From a checkpoint of a small transformer trained on Wikipedia.
Size: 13 layers, MLP 2048 SwiGLU, 140M parameters.
Architecture: RMSNorm before each block, rotary positions, no biases in attention or MLP, untied embeddings.
Training: a variant of Adam for these matrices, 929M tokens, 7087 steps.
MLP neurons of a small language model. Each row is named by its layer, matrix (gate and up: input weights) and neuron, and shows model dimensions 96-159. Each number is 200 + 30 x the weight over its row's rms, rounded and kept within 0 to 999. A neuron's up and down rows have the sign that makes its largest values positive.
Before each neuron's rows, "fires on" lists the tokens most often at its 100 highest values on Wikipedia text that the model never trained on.

fires on: "\n", " to", " for", " into", " against", " by"
L3.gate1272,295,218,207,198,165,182,214,157,232,202,230,251,155,206,182,154,180,167,241,199,176,216,198,145,211,185,250,174,174,223,247,252,230,198,155,210,200,189,211,160,213,246,220,206,200,225,152,222,184,161,141,196,153,202,194,179,209,137,182,224,213,218,159,206
L3.up1272,255,209,166,215,170,183,207,163,196,176,214,273,175,214,154,200,143,177,221,204,167,200,259,162,254,158,228,230,186,194,214,180,201,161,159,232,172,141,241,190,192,190,184,169,195,219,184,233,202,168,198,205,182,253,208,212,223,161,183,165,204,224,187,210

fires on: "2", "–", " "
L9.gate1473,219,188,180,210,235,254,180,199,182,214,186,242,175,199,198,230,216,183,148,228,203,159,160,247,194,192,132,200,233,138,145,217,206,227,254,190,195,214,175,189,229,193,160,212,226,248,186,164,231,164,205,256,128,187,179,196,192,215,211,280,147,172,238,191
L9.up1473,245,164,183,198,213,231,182,206,200,200,180,153,215,183,165,226,165,214,215,166,221,162,179,168,217,205,202,225,194,176,183,249,204,208,196,222,218,212,240,169,209,177,239,238,190,204,194,204,193,206,170,130,168,226,189,240,239,184,205,188,246,199,185,192

fires on: "2", "1", "3"
L9.gate1168,172,153,239,188,216,170,225,212,204,244,157,236,168,248,183,188,161,219,211,266,234,164,168,219,254,138,168,178,173,214,184,237,221,213,211,168,156,247,216,173,193,226,137,188,230,167,145,208,210,194,209,228,151,174,228,222,223,183,220,180,162,193,208,212
L9.up1168,198,152,193,221,194,188,174,188,259,232,198,170,191,207,170,217,219,186,198,241,269,229,179,153,248,137,226,257,203,176,193,228,235,157,190,165,168,149,242,199,181,226,173,204,209,217,204,210,215,208,165,206,188,194,264,175,194,264,205,147,234,199,189,180

fires on: " that", ";", " as", " to", ")"
L3.gate768,221,171,211,231,197,236,211,207,241,243,226,225,164,168,213,155,208,205,229,206,242,163,183,193,195,245,200,183,197,221,275,184,146,276,224,188,195,215,231,195,218,170,188,170,212,174,194,199,207,203,147,201,175,226,224,226,236,194,179,212,187,203,193,142
L3.up768,191,246,233,214,187,272,170,137,185,183,227,207,218,197,232,264,185,176,224,121,222,164,232,149,203,220,158,186,198,202,189,212,166,215,193,198,172,173,165,201,198,199,198,176,179,249,190,175,204,147,171,215,193,185,192,220,190,211,213,151,220,203,143,207

fires on: " is", " are", " were", " was"
L9.gate935,206,185,229,161,159,214,177,149,200,185,179,180,257,279,175,229,237,224,209,216,148,221,155,207,259,166,230,224,184,244,224,208,218,191,197,195,212,232,183,175,219,230,150,210,196,205,203,207,172,204,177,220,195,163,222,254,228,231,196,211,221,160,240,161
L9.up935,152,219,196,146,152,168,187,211,206,219,205,191,164,176,141,204,157,208,191,186,164,176,198,155,188,264,223,212,170,232,140,213,167,164,220,165,207,192,244,120,189,175,218,187,199,210,190,195,148,248,211,256,183,232,205,221,251,231,170,219,224,174,196,142

fires on: "2", " ", "1", "9"
L9.gate262,190,143,216,132,222,234,227,183,201,150,190,200,177,282,221,261,176,166,185,232,224,172,171,232,196,189,178,150,173,251,217,206,165,249,180,170,198,212,215,244,280,220,208,236,218,172,200,212,255,197,225,183,209,204,210,191,165,202,189,161,186,183,159,194
L9.up262,235,220,213,208,197,259,188,187,196,266,206,194,167,204,243,211,213,231,191,175,229,194,155,192,214,230,168,210,190,169,197,186,229,201,202,167,211,162,218,195,139,159,214,186,225,223,223,179,120,214,188,207,212,174,179,225,210,200,203,221,217,172,200,218

fires on: "9", "4", "5", "6", " was", "7"
L9.gate1606,166,204,179,225,212,255,213,205,172,192,152,216,202,154,180,214,176,257,182,234,159,225,127,143,185,177,159,185,171,182,219,217,178,200,241,186,184,248,185,252,197,219,151,212,214,156,220,204,175,201,183,254,194,207,237,184,220,174,216,152,157,224,239,188
L9.up1606,155,162,161,214,176,198,180,130,296,200,208,177,230,166,231,222,210,277,226,197,142,216,238,187,165,192,236,226,212,223,224,180,177,259,204,220,210,220,209,223,219,168,146,165,257,139,197,189,211,210,177,252,189,171,229,187,188,195,220,166,232,224,193,231

fires on: " did", " can", " to", " may", " Do", " could"
L3.gate233,230,203,231,159,177,178,181,136,158,190,191,196,243,193,176,220,238,199,259,197,190,199,232,215,207,203,217,209,156,190,199,200,149,192,161,207,148,173,195,192,136,197,175,173,217,217,159,190,218,156,215,206,186,222,229,259,233,201,205,242,198,163,190,193
L3.up233,178,239,203,216,206,232,218,196,236,256,216,220,237,206,178,155,177,166,239,166,206,195,241,169,175,199,177,168,231,150,154,218,185,186,170,157,179,212,164,187,158,241,206,243,225,199,163,244,284,187,190,207,206,226,181,213,176,183,248,219,188,217,147,187

fires on: " and", " to", ","
L9.gate760,177,230,257,163,174,204,198,213,134,209,205,190,203,196,197,248,185,189,171,200,223,202,192,245,234,178,200,201,222,197,246,254,201,201,159,197,223,225,189,181,213,207,173,201,215,203,206,195,235,210,157,200,204,218,183,246,149,218,152,193,189,164,248,201
L9.up760,203,211,184,187,222,190,192,174,178,208,213,200,212,239,220,193,228,193,187,206,193,173,203,220,154,165,199,212,194,278,248,207,191,167,235,201,185,203,204,207,196,138,201,133,196,215,207,207,167,189,194,206,197,211,188,223,213,195,185,252,262,214,250,176

fires on: " such", "B", " known", "D", "P"
L9.gate1916,200,188,188,192,191,176,141,212,207,171,217,178,184,220,155,189,171,220,156,180,195,188,217,223,169,138,277,207,225,221,202,197,176,202,194,162,198,186,170,154,171,215,173,243,218,158,174,137,191,196,178,200,175,218,231,249,127,227,177,183,156,174,182,247
L9.up1916,184,201,222,173,250,246,158,208,269,178,225,204,216,147,197,196,194,167,200,178,194,199,234,265,253,193,192,216,176,223,203,206,254,232,229,246,253,224,146,156,204,238,158,182,199,174,217,184,145,180,202,224,229,207,227,207,213,182,160,182,197,161,239,202

fires on: ".", "-", " Sir"
L9.gate1311,208,194,227,176,181,123,198,188,155,264,157,185,162,210,200,237,142,207,162,194,227,179,174,201,172,189,201,201,193,211,164,247,160,191,248,173,215,208,203,209,165,194,190,208,250,216,232,232,188,177,170,209,232,210,145,199,169,203,155,240,234,207,212,209
L9.up1311,201,206,199,179,194,193,183,149,241,186,174,217,187,189,182,243,146,175,154,200,238,149,231,170,139,194,279,240,211,189,214,190,188,163,230,227,205,230,211,212,142,210,167,193,209,182,235,187,189,206,173,203,178,192,203,219,176,168,230,192,206,197,176,216

fires on: "-", " by", "th", "0", " Division"
L3.gate18,220,212,179,218,202,210,209,206,184,155,181,200,188,217,163,210,208,147,217,177,180,225,277,191,176,210,162,228,185,192,199,217,168,123,229,185,246,231,279,137,174,271,183,137,216,153,170,169,206,179,156,211,190,205,200,245,191,210,188,197,228,196,253,186
L3.up18,249,168,183,157,193,218,188,147,199,211,209,212,180,206,225,174,226,150,251,197,182,156,214,239,198,176,250,216,180,224,182,231,168,186,225,239,197,174,202,207,175,205,168,239,192,193,259,176,193,178,196,188,263,225,202,243,178,201,168,170,219,167,226,271

fires on: "1", "2", " July", " Nov", " is", " Dec"
L3.gate1132,182,198,193,187,187,236,158,163,218,201,151,211,164,192,208,205,153,195,204,221,235,216,170,248,226,231,179,177,239,204,236,207,231,189,248,187,242,202,173,204,192,193,157,260,208,222,181,188,219,210,169,176,213,231,188,212,170,224,182,155,142,194,207,252
L3.up1132,224,187,194,211,195,217,166,125,227,230,186,164,189,263,218,219,163,223,202,138,208,183,194,181,241,193,156,234,208,197,188,197,215,159,210,181,203,164,201,239,170,160,179,155,226,191,182,232,194,234,198,180,191,199,128,182,159,258,208,209,170,174,217,215

fires on: ".", " football", " Football", "ist", " leg", " inter"
L3.gate724,180,222,167,195,181,181,212,196,177,200,219,160,201,236,201,178,149,183,148,167,226,180,178,189,234,178,204,232,257,188,170,182,198,184,201,246,221,230,232,222,225,144,196,220,192,191,234,223,202,191,196,200,228,171,221,200,171,180,152,213,147,200,242,128
L3.up724,255,145,197,175,210,194,205,135,180,191,191,153,215,189,129,190,211,193,209,176,203,175,231,247,159,205,207,175,182,171,159,168,227,146,177,184,201,250,218,175,165,201,207,213,229,216,163,209,237,176,227,170,207,209,192,185,187,148,195,203,218,230,209,181

fires on: ",", " at", " the", " (", " as", ")"
L9.gate395,173,166,234,199,206,165,192,201,127,212,218,176,209,204,189,244,176,176,216,217,208,215,166,171,225,193,166,187,203,200,217,184,154,182,168,246,210,199,181,230,158,237,189,210,217,143,141,167,226,160,148,161,248,210,205,220,174,142,223,188,242,160,153,188
L9.up395,224,181,185,218,173,198,200,184,209,206,210,212,226,236,259,210,191,224,177,188,202,229,154,176,158,201,227,215,186,264,214,185,160,201,210,120,232,189,184,207,243,188,234,222,216,197,254,143,198,193,186,141,193,280,215,141,173,220,194,217,206,207,159,207

fires on: " is", " of", " in", ":", ".", " are"
L3.gate1412,198,192,243,201,181,180,199,260,185,200,191,200,158,185,192,231,248,199,232,162,154,194,243,190,179,145,162,249,192,198,211,168,161,180,221,211,193,227,203,224,189,176,194,214,200,231,174,166,197,198,213,150,219,198,161,250,175,280,193,205,165,167,222,230
L3.up1412,250,135,212,205,167,200,205,191,195,155,165,168,180,182,198,178,257,249,206,156,185,204,216,251,171,171,196,217,190,233,195,221,240,209,211,207,210,242,136,224,161,185,183,179,191,175,174,185,172,211,215,205,187,212,155,268,221,246,239,197,192,191,212,275

fires on: "\n", " in", " to", ",", " is"
L9.gate185,174,221,212,195,225,190,201,203,161,136,202,258,205,179,140,219,143,201,190,207,184,191,197,260,192,147,170,207,184,249,244,208,174,97,216,196,240,266,217,193,195,219,215,183,231,179,160,200,183,205,174,207,173,242,181,206,213,232,230,203,183,171,251,217
L9.up185,193,185,201,173,132,184,207,233,182,186,176,153,205,193,223,204,217,204,184,160,190,267,139,186,138,132,192,266,213,226,217,191,214,199,176,193,214,211,179,214,206,172,193,171,202,235,239,199,213,114,205,174,188,216,166,214,195,247,177,199,253,217,207,176

fires on: "°", "',", " Az"
L3.gate665,166,169,207,223,255,177,257,174,193,179,130,208,235,208,201,269,224,211,234,243,208,221,147,206,205,91,235,218,190,222,222,200,196,193,180,206,206,197,222,277,203,247,228,194,192,214,191,175,200,203,189,188,177,223,205,221,207,169,176,229,247,207,212,183
L3.up665,215,153,177,205,197,176,194,212,199,196,168,174,228,235,131,209,191,250,166,209,213,225,231,212,256,196,117,223,179,152,164,199,214,138,236,175,157,177,234,197,182,234,249,198,205,219,230,164,174,192,235,173,160,239,191,175,182,183,162,208,212,175,178,246

fires on: " out", " off", " down", "|---|---|---|---|", " up"
L3.gate1766,237,169,234,169,236,178,289,230,174,185,222,188,180,228,241,225,220,215,188,228,252,228,199,164,243,177,166,194,187,175,215,172,171,181,189,197,182,189,183,169,205,179,193,167,214,221,209,207,173,137,237,220,221,193,157,212,194,217,190,207,133,214,204,186
L3.up1766,214,229,140,173,179,148,189,195,271,216,207,195,166,170,136,194,259,198,199,208,238,141,236,254,227,133,188,184,169,230,211,211,191,235,172,194,179,147,212,260,177,212,181,220,188,208,166,223,179,212,212,233,197,193,233,193,223,252,204,261,223,166,189,171

fires on: " to", " by", "."
L3.gate1785,225,185,203,158,219,178,203,208,226,254,191,167,137,211,226,146,196,225,205,187,197,234,194,190,184,204,132,154,191,193,180,245,203,204,226,175,208,184,148,208,202,189,160,235,195,162,181,207,216,181,212,206,211,182,151,224,148,249,174,188,169,195,212,168
L3.up1785,201,166,150,217,220,227,206,157,231,149,237,123,201,148,199,165,175,212,177,196,275,188,253,223,166,218,220,164,200,171,194,216,204,152,193,229,242,227,208,203,140,219,221,273,209,219,184,210,223,204,195,163,213,196,182,252,182,194,203,209,229,139,182,173

fires on: ",", " in", " &"
L9.gate564,236,252,203,208,181,203,190,182,213,182,232,207,251,218,163,222,225,222,241,246,208,234,200,160,212,178,230,199,202,288,243,214,195,221,192,213,224,219,205,210,176,207,218,228,226,184,174,193,223,215,154,205,219,233,219,217,215,228,161,206,145,214,207,160
L9.up564,182,212,186,210,214,177,209,198,211,179,225,206,213,206,178,196,223,215,211,225,185,228,178,186,208,190,170,247,203,300,193,174,166,199,197,214,242,233,162,169,235,128,212,225,211,221,239,208,198,205,223,194,194,218,195,179,226,203,168,171,212,198,173,156

fires on: "',", ":", ",", "ation", "."
L3.gate21,155,234,229,231,228,198,180,174,190,196,233,221,187,194,157,219,165,248,190,226,189,229,213,143,233,192,181,202,162,243,208,218,178,211,199,243,180,177,200,198,197,218,205,167,208,229,185,227,160,204,175,181,213,230,158,246,125,183,166,182,226,182,165,202
L3.up21,188,197,167,201,188,153,220,152,239,135,205,165,179,197,155,232,233,164,171,235,170,143,187,140,160,151,180,208,206,201,235,214,133,157,234,214,187,224,174,256,213,203,231,144,225,228,163,203,202,195,200,187,242,228,208,242,175,195,215,179,142,251,222,195

fires on: " ", " the", " (", "1"
L9.gate1937,192,136,162,232,175,166,235,179,254,194,187,266,258,216,212,261,202,189,173,210,221,220,175,188,173,202,215,143,173,200,172,229,240,238,157,172,185,147,172,184,257,209,213,201,251,232,203,277,164,234,208,183,163,181,242,250,166,215,165,169,143,182,195,237
L9.up1937,152,214,233,177,234,188,194,177,259,187,204,213,194,226,254,245,169,196,215,144,189,239,190,225,181,236,181,220,215,161,208,204,195,181,207,164,199,202,192,178,139,236,183,202,234,201,199,196,156,157,201,195,205,135,210,200,222,189,175,209,230,175,199,157

fires on: " as", " than", ")", " to", " in", " the"
L9.gate1054,220,173,251,219,182,206,223,179,234,240,217,194,163,179,170,171,189,199,232,194,222,180,200,181,174,216,197,123,217,182,186,171,174,173,240,198,239,221,209,206,217,218,214,190,253,245,168,239,198,156,241,190,187,239,174,213,220,229,180,128,144,183,157,199
L9.up1054,204,201,161,189,151,223,191,241,189,215,235,208,209,174,200,204,151,209,193,194,184,168,139,127,218,225,144,236,162,214,168,221,166,138,236,176,222,164,187,223,202,201,216,179,204,206,182,229,179,173,220,192,198,176,204,248,248,228,202,167,192,138,171,240

fires on: ",", ")", " is", "1"
L9.gate216,222,193,163,186,285,179,198,201,204,211,234,187,211,196,215,185,223,154,172,183,225,239,216,191,222,189,217,237,209,225,206,195,242,220,229,211,176,237,167,242,208,217,179,190,247,179,189,231,181,164,162,261,296,208,166,223,166,190,236,180,228,194,204,220
L9.up216,189,177,205,230,197,186,232,185,234,210,218,185,209,215,185,251,182,205,173,185,123,251,177,163,152,199,224,194,128,215,233,207,183,186,215,162,232,195,183,186,181,204,213,221,184,213,151,190,179,209,133,234,168,215,184,173,191,160,245,177,192,204,177,202

fires on: "|", "\n", "',", " out", " track", " to"
L3.gate111,179,240,201,190,268,181,230,192,174,171,194,171,188,295,206,229,169,202,198,218,192,222,175,204,166,127,181,225,187,250,205,216,185,251,228,204,206,196,165,234,235,225,183,206,159,224,167,237,182,204,193,220,235,205,196,165,159,182,180,180,211,212,198,184
L3.up111,209,213,202,184,218,208,182,166,168,247,213,154,226,192,157,239,150,194,238,293,190,208,183,184,222,215,195,179,167,242,232,166,176,156,175,207,232,234,263,193,222,206,167,212,205,237,185,233,196,223,223,190,198,218,162,143,122,187,208,213,176,173,249,217

fires on: "2", ".", " $", "7", ",", "6"
L9.gate1391,199,233,165,224,226,185,163,262,218,197,217,199,176,242,169,251,194,204,238,260,213,247,168,157,218,190,204,233,156,214,198,193,228,247,173,243,190,170,184,203,201,228,208,206,219,179,171,228,218,164,172,208,196,180,176,209,218,199,207,192,213,193,211,216
L9.up1391,208,171,229,217,196,197,223,170,177,187,177,150,212,197,203,180,210,224,186,248,211,193,219,170,160,206,161,197,198,189,211,194,116,185,231,239,159,231,170,236,180,232,175,240,236,241,150,223,209,205,152,228,178,207,214,243,233,198,206,184,236,188,134,186

fires on: " Records", " They", " Independent", " by", " Entertainment", " Studio"
L3.gate159,219,175,167,146,201,182,239,251,211,240,214,132,225,192,250,161,207,235,159,175,217,232,171,211,138,209,215,190,204,261,196,229,147,247,185,180,164,194,183,218,214,197,227,187,199,170,198,243,207,183,223,219,203,207,171,224,186,228,233,177,171,198,183,184
L3.up159,207,208,183,201,213,221,201,194,191,177,191,187,227,134,206,188,228,177,174,190,200,232,204,220,217,188,199,184,168,213,194,172,149,199,234,182,236,231,237,265,178,173,231,236,199,136,198,172,203,199,174,214,230,236,211,246,200,219,172,209,150,189,190,202

fires on: "2"
L9.gate1885,181,197,181,261,279,177,204,185,204,216,222,160,139,247,208,230,173,148,223,195,260,168,215,146,239,207,185,259,189,239,180,185,198,183,133,262,165,190,228,173,201,191,163,211,234,206,149,219,213,168,196,222,243,232,205,172,191,216,211,179,136,202,184,173
L9.up1885,144,190,198,132,194,194,229,212,138,200,193,206,133,214,211,212,211,179,185,201,242,213,230,180,188,186,159,217,237,186,213,183,170,189,196,212,148,194,214,184,194,217,174,295,199,222,198,192,166,213,152,212,200,193,159,202,226,225,195,149,236,146,190,189

fires on: " by", "kin", " for", " to", " not", " include"
L3.gate1637,249,215,237,163,151,225,204,246,238,173,205,258,230,185,191,210,201,195,211,208,214,232,223,180,219,180,244,206,201,219,174,191,193,189,167,170,194,199,168,200,158,245,227,154,223,229,209,183,286,143,198,192,192,172,166,210,181,164,217,200,221,202,189,155
L3.up1637,233,193,197,166,191,243,177,224,218,213,224,247,208,208,157,205,152,199,239,253,148,177,181,193,246,201,203,183,175,151,142,214,210,193,180,129,189,163,189,199,234,206,133,229,225,244,206,213,229,181,223,256,175,184,179,161,148,218,220,189,199,236,175,216

fires on: " by", "-", ":", " into", " as"
L3.gate900,216,189,231,238,207,212,161,203,194,185,130,211,195,224,175,257,239,158,262,222,200,215,247,212,212,186,118,221,233,211,216,175,206,195,192,213,190,191,213,219,177,220,218,195,197,188,235,234,188,222,197,202,213,247,199,229,197,220,220,216,191,171,277,200
L3.up900,206,159,195,228,183,211,171,247,188,209,190,180,219,215,157,179,190,121,176,223,202,224,181,261,165,180,161,222,175,241,166,167,211,173,247,237,175,153,195,231,176,194,210,154,165,134,212,138,232,175,244,214,204,204,202,224,234,212,210,223,226,199,223,192

fires on: ":", "0", "3", "th", " for"
L3.gate273,178,165,218,218,214,164,163,196,136,182,192,215,193,219,154,206,241,226,203,212,148,172,207,155,194,188,174,223,154,188,184,220,206,194,236,199,190,208,229,162,220,236,138,141,247,232,238,196,236,211,202,212,218,231,218,228,212,225,238,211,235,210,257,203
L3.up273,155,162,204,192,231,142,210,224,192,223,236,228,203,201,159,228,203,215,200,266,193,163,209,198,168,215,125,203,182,189,199,202,226,199,231,172,212,162,208,204,182,200,178,176,258,245,225,215,212,179,187,261,248,235,185,153,188,248,230,197,231,243,244,191

fires on: " of", " in", " at", "3", " served", " to"
L3.gate1449,195,239,145,254,228,158,204,192,211,157,128,223,188,174,185,137,158,238,139,234,249,176,224,210,210,223,211,215,192,231,152,228,202,214,224,211,167,216,241,235,197,217,201,181,220,198,198,200,245,220,202,159,125,230,223,198,217,218,218,179,176,171,245,218
L3.up1449,177,170,207,181,181,166,179,218,161,204,220,144,187,206,229,197,213,240,209,146,184,238,194,145,199,160,232,207,187,186,182,171,203,164,236,191,207,215,227,162,219,257,193,194,207,210,185,164,194,208,192,183,143,221,216,193,194,224,231,203,287,190,144,266

fires on: ":", ";", " as", ",", " while", " which"
L9.gate2009,227,238,289,207,182,162,227,218,180,159,229,207,249,182,136,233,257,167,241,220,200,187,241,175,204,162,163,236,155,234,216,187,176,248,195,264,271,217,122,197,218,194,226,148,164,170,163,169,224,136,191,164,214,229,190,200,174,214,184,218,200,165,246,217
L9.up2009,218,168,195,174,221,208,185,185,194,213,227,215,181,221,219,234,243,218,180,193,137,231,155,182,218,193,225,159,245,231,201,178,218,183,175,230,252,180,207,225,201,230,216,141,186,215,213,155,196,223,174,176,138,187,167,209,214,196,151,209,182,178,191,201

fires on: "==", " given", " set", " than", " race", "NZ"
L3.gate1002,166,223,199,224,214,164,186,216,227,229,169,190,169,183,217,148,220,208,197,233,176,208,199,230,183,205,196,224,133,192,193,194,186,150,194,207,216,220,211,199,214,163,220,243,210,210,168,192,192,194,202,207,191,219,221,197,161,190,184,127,185,219,233,165
L3.up1002,200,197,194,149,231,220,236,187,181,224,154,193,220,193,212,166,223,207,124,186,189,215,248,125,177,260,190,205,168,187,213,177,216,208,166,184,209,176,213,168,219,179,238,178,223,192,240,182,249,224,220,222,205,192,216,212,226,179,237,225,153,204,186,235

fires on: " did", "ologist", " journal", " der", " does"
L3.gate1622,259,193,181,199,181,166,235,264,192,195,190,227,216,243,199,174,208,204,151,180,197,209,195,201,157,211,182,197,203,169,255,191,241,228,211,186,201,200,203,223,179,219,208,188,214,215,205,193,196,222,245,232,191,153,284,239,235,211,214,205,197,248,221,178
L3.up1622,208,186,188,174,217,174,155,159,165,253,193,240,199,211,175,202,177,144,200,136,195,193,220,179,202,227,241,240,211,177,228,229,189,229,176,222,240,218,260,219,180,145,172,168,184,196,157,172,263,169,208,169,195,212,197,203,196,235,234,166,219,215,217,174

fires on: " did", "I", " does", " do", " Do", " Can"
L3.gate1797,269,200,202,180,227,158,206,166,178,184,183,185,226,198,197,169,214,174,144,142,173,169,202,227,218,204,187,193,193,193,261,188,179,208,197,253,199,170,226,171,191,197,211,185,247,257,215,198,254,175,254,198,148,208,235,209,253,166,210,211,223,169,244,178
L3.up1797,204,205,192,234,175,174,182,189,209,211,251,215,173,256,219,187,179,159,188,146,158,174,182,179,237,208,191,200,221,195,202,219,176,196,209,209,203,178,229,171,176,212,203,196,216,216,218,173,279,239,158,237,220,216,219,202,185,144,218,229,221,227,184,159

fires on: " that", " was", " an", " to", " is", " were"
L9.gate1920,180,171,257,220,252,139,162,188,179,158,190,193,236,195,136,254,209,201,179,149,161,195,117,204,213,187,211,237,197,240,271,197,210,177,172,280,221,209,193,215,233,214,149,127,198,199,216,211,241,213,191,259,180,166,168,243,241,211,238,174,196,200,213,195
L9.up1920,226,218,218,212,223,205,185,212,188,174,162,269,252,172,188,197,214,195,193,155,204,213,258,182,185,257,207,214,255,180,208,206,216,209,189,196,206,204,250,176,207,170,196,191,202,226,177,205,226,230,244,210,200,204,192,191,203,208,189,246,232,160,199,167

fires on: " a", " an", "-", " (", "–"
L9.gate406,202,193,231,180,198,229,221,211,200,248,212,191,190,219,153,248,192,151,200,208,186,241,180,226,203,242,189,211,196,157,165,166,169,195,245,175,198,208,167,167,228,225,207,178,226,178,186,242,241,196,224,242,258,188,207,242,144,228,154,208,179,183,223,159
L9.up406,191,172,211,199,201,192,158,257,218,203,176,237,169,210,194,239,248,184,183,183,235,168,185,172,246,198,213,234,198,112,180,228,204,173,202,187,163,217,243,189,154,169,205,131,196,226,210,202,213,139,164,208,195,149,182,248,197,166,199,203,214,195,196,218

fires on: "2", "7", "3", "1", "8", "6"
L9.gate1038,202,210,255,158,216,187,177,149,198,181,166,249,166,218,190,196,272,163,199,214,223,234,150,245,174,203,233,194,186,242,220,173,200,159,168,215,174,196,229,190,192,220,179,289,220,223,214,180,220,210,194,225,210,177,153,216,162,176,199,188,140,233,217,220
L9.up1038,215,165,230,235,199,168,216,210,151,223,190,199,128,229,261,222,152,224,209,218,209,197,170,177,194,210,177,181,174,214,189,203,212,168,208,218,137,210,268,213,207,182,194,185,242,209,194,229,157,173,214,223,223,222,216,227,202,189,240,212,213,227,186,232

fires on: "1", "2", "0", " ", "9", " Points"
L9.gate752,180,186,204,263,237,244,202,219,242,241,147,177,213,213,201,265,201,200,230,238,261,182,207,190,234,177,212,190,274,231,139,194,223,177,207,231,207,229,208,227,211,186,200,221,213,231,159,222,257,178,181,178,197,194,188,174,236,188,164,192,186,195,206,214
L9.up752,232,169,199,235,194,231,207,163,210,222,197,150,172,187,141,165,172,237,215,183,215,168,246,242,268,232,204,190,156,174,197,260,206,203,162,199,192,215,212,207,223,200,200,213,218,250,276,189,189,224,201,172,219,229,172,230,194,171,199,235,213,244,191,195

fires on: " building", " Bar", " sign", " Building", " giving", " St"
L3.gate1914,176,196,205,237,204,207,163,202,121,215,193,220,178,229,179,282,203,199,212,226,225,194,124,199,162,217,277,246,253,217,236,188,149,180,206,171,201,202,237,220,204,192,193,195,225,207,241,174,214,211,210,228,231,156,195,233,170,169,217,247,234,185,201,186
L3.up1914,196,179,203,239,267,199,189,179,254,233,219,228,167,210,214,176,220,149,207,262,212,223,202,184,206,215,195,197,244,184,150,163,199,163,146,192,163,188,236,199,231,258,202,201,181,157,197,172,261,193,193,136,196,184,159,221,201,206,195,195,233,219,189,214

fires on: " all", " most", " All", " Most", "All", " best"
L3.gate1064,168,174,133,173,210,192,212,200,181,185,212,143,230,217,203,212,252,169,172,167,223,243,191,228,211,190,208,194,109,207,178,166,215,229,174,162,179,176,187,178,228,171,186,213,216,164,172,190,140,196,215,184,214,226,214,211,188,199,199,172,213,242,181,189
L3.up1064,190,167,173,224,222,206,224,180,116,279,206,163,212,161,222,205,212,146,214,182,243,229,174,191,184,165,195,176,200,193,145,246,224,223,174,235,161,233,209,180,207,207,208,191,229,242,124,202,216,214,192,259,165,193,178,214,180,145,130,196,189,189,164,202

fires on: ":", "0", "6", "5", "7"
L3.gate1528,156,142,180,263,192,158,232,241,222,218,218,188,217,209,176,254,242,239,179,232,177,194,213,131,197,159,185,221,160,218,234,215,156,174,227,223,185,274,216,157,211,243,178,188,200,188,207,196,265,203,184,222,183,175,207,208,161,169,190,172,165,245,224,227
L3.up1528,201,168,217,239,216,209,212,209,222,192,237,194,200,252,173,233,209,218,178,216,178,212,235,121,197,224,222,177,205,223,236,227,196,241,249,198,220,274,223,133,195,175,174,260,200,229,205,180,161,232,185,194,200,182,217,194,164,243,194,139,184,202,213,192

fires on: "ic", " to", " High", "in", " among", " high"
L3.gate1071,216,193,230,224,241,201,210,183,208,190,216,144,192,229,197,178,188,269,218,154,216,157,182,214,150,189,109,139,185,227,212,242,161,208,231,176,177,158,195,259,205,189,177,199,198,265,183,207,197,210,167,212,171,209,177,234,163,258,193,210,158,186,210,173
L3.up1071,179,270,176,217,197,181,210,214,239,201,147,147,193,202,220,214,174,188,221,178,163,170,167,224,164,217,127,199,227,214,203,206,202,152,245,161,204,212,168,207,201,122,191,226,162,191,244,185,211,243,221,195,226,197,153,203,159,201,154,250,221,226,228,191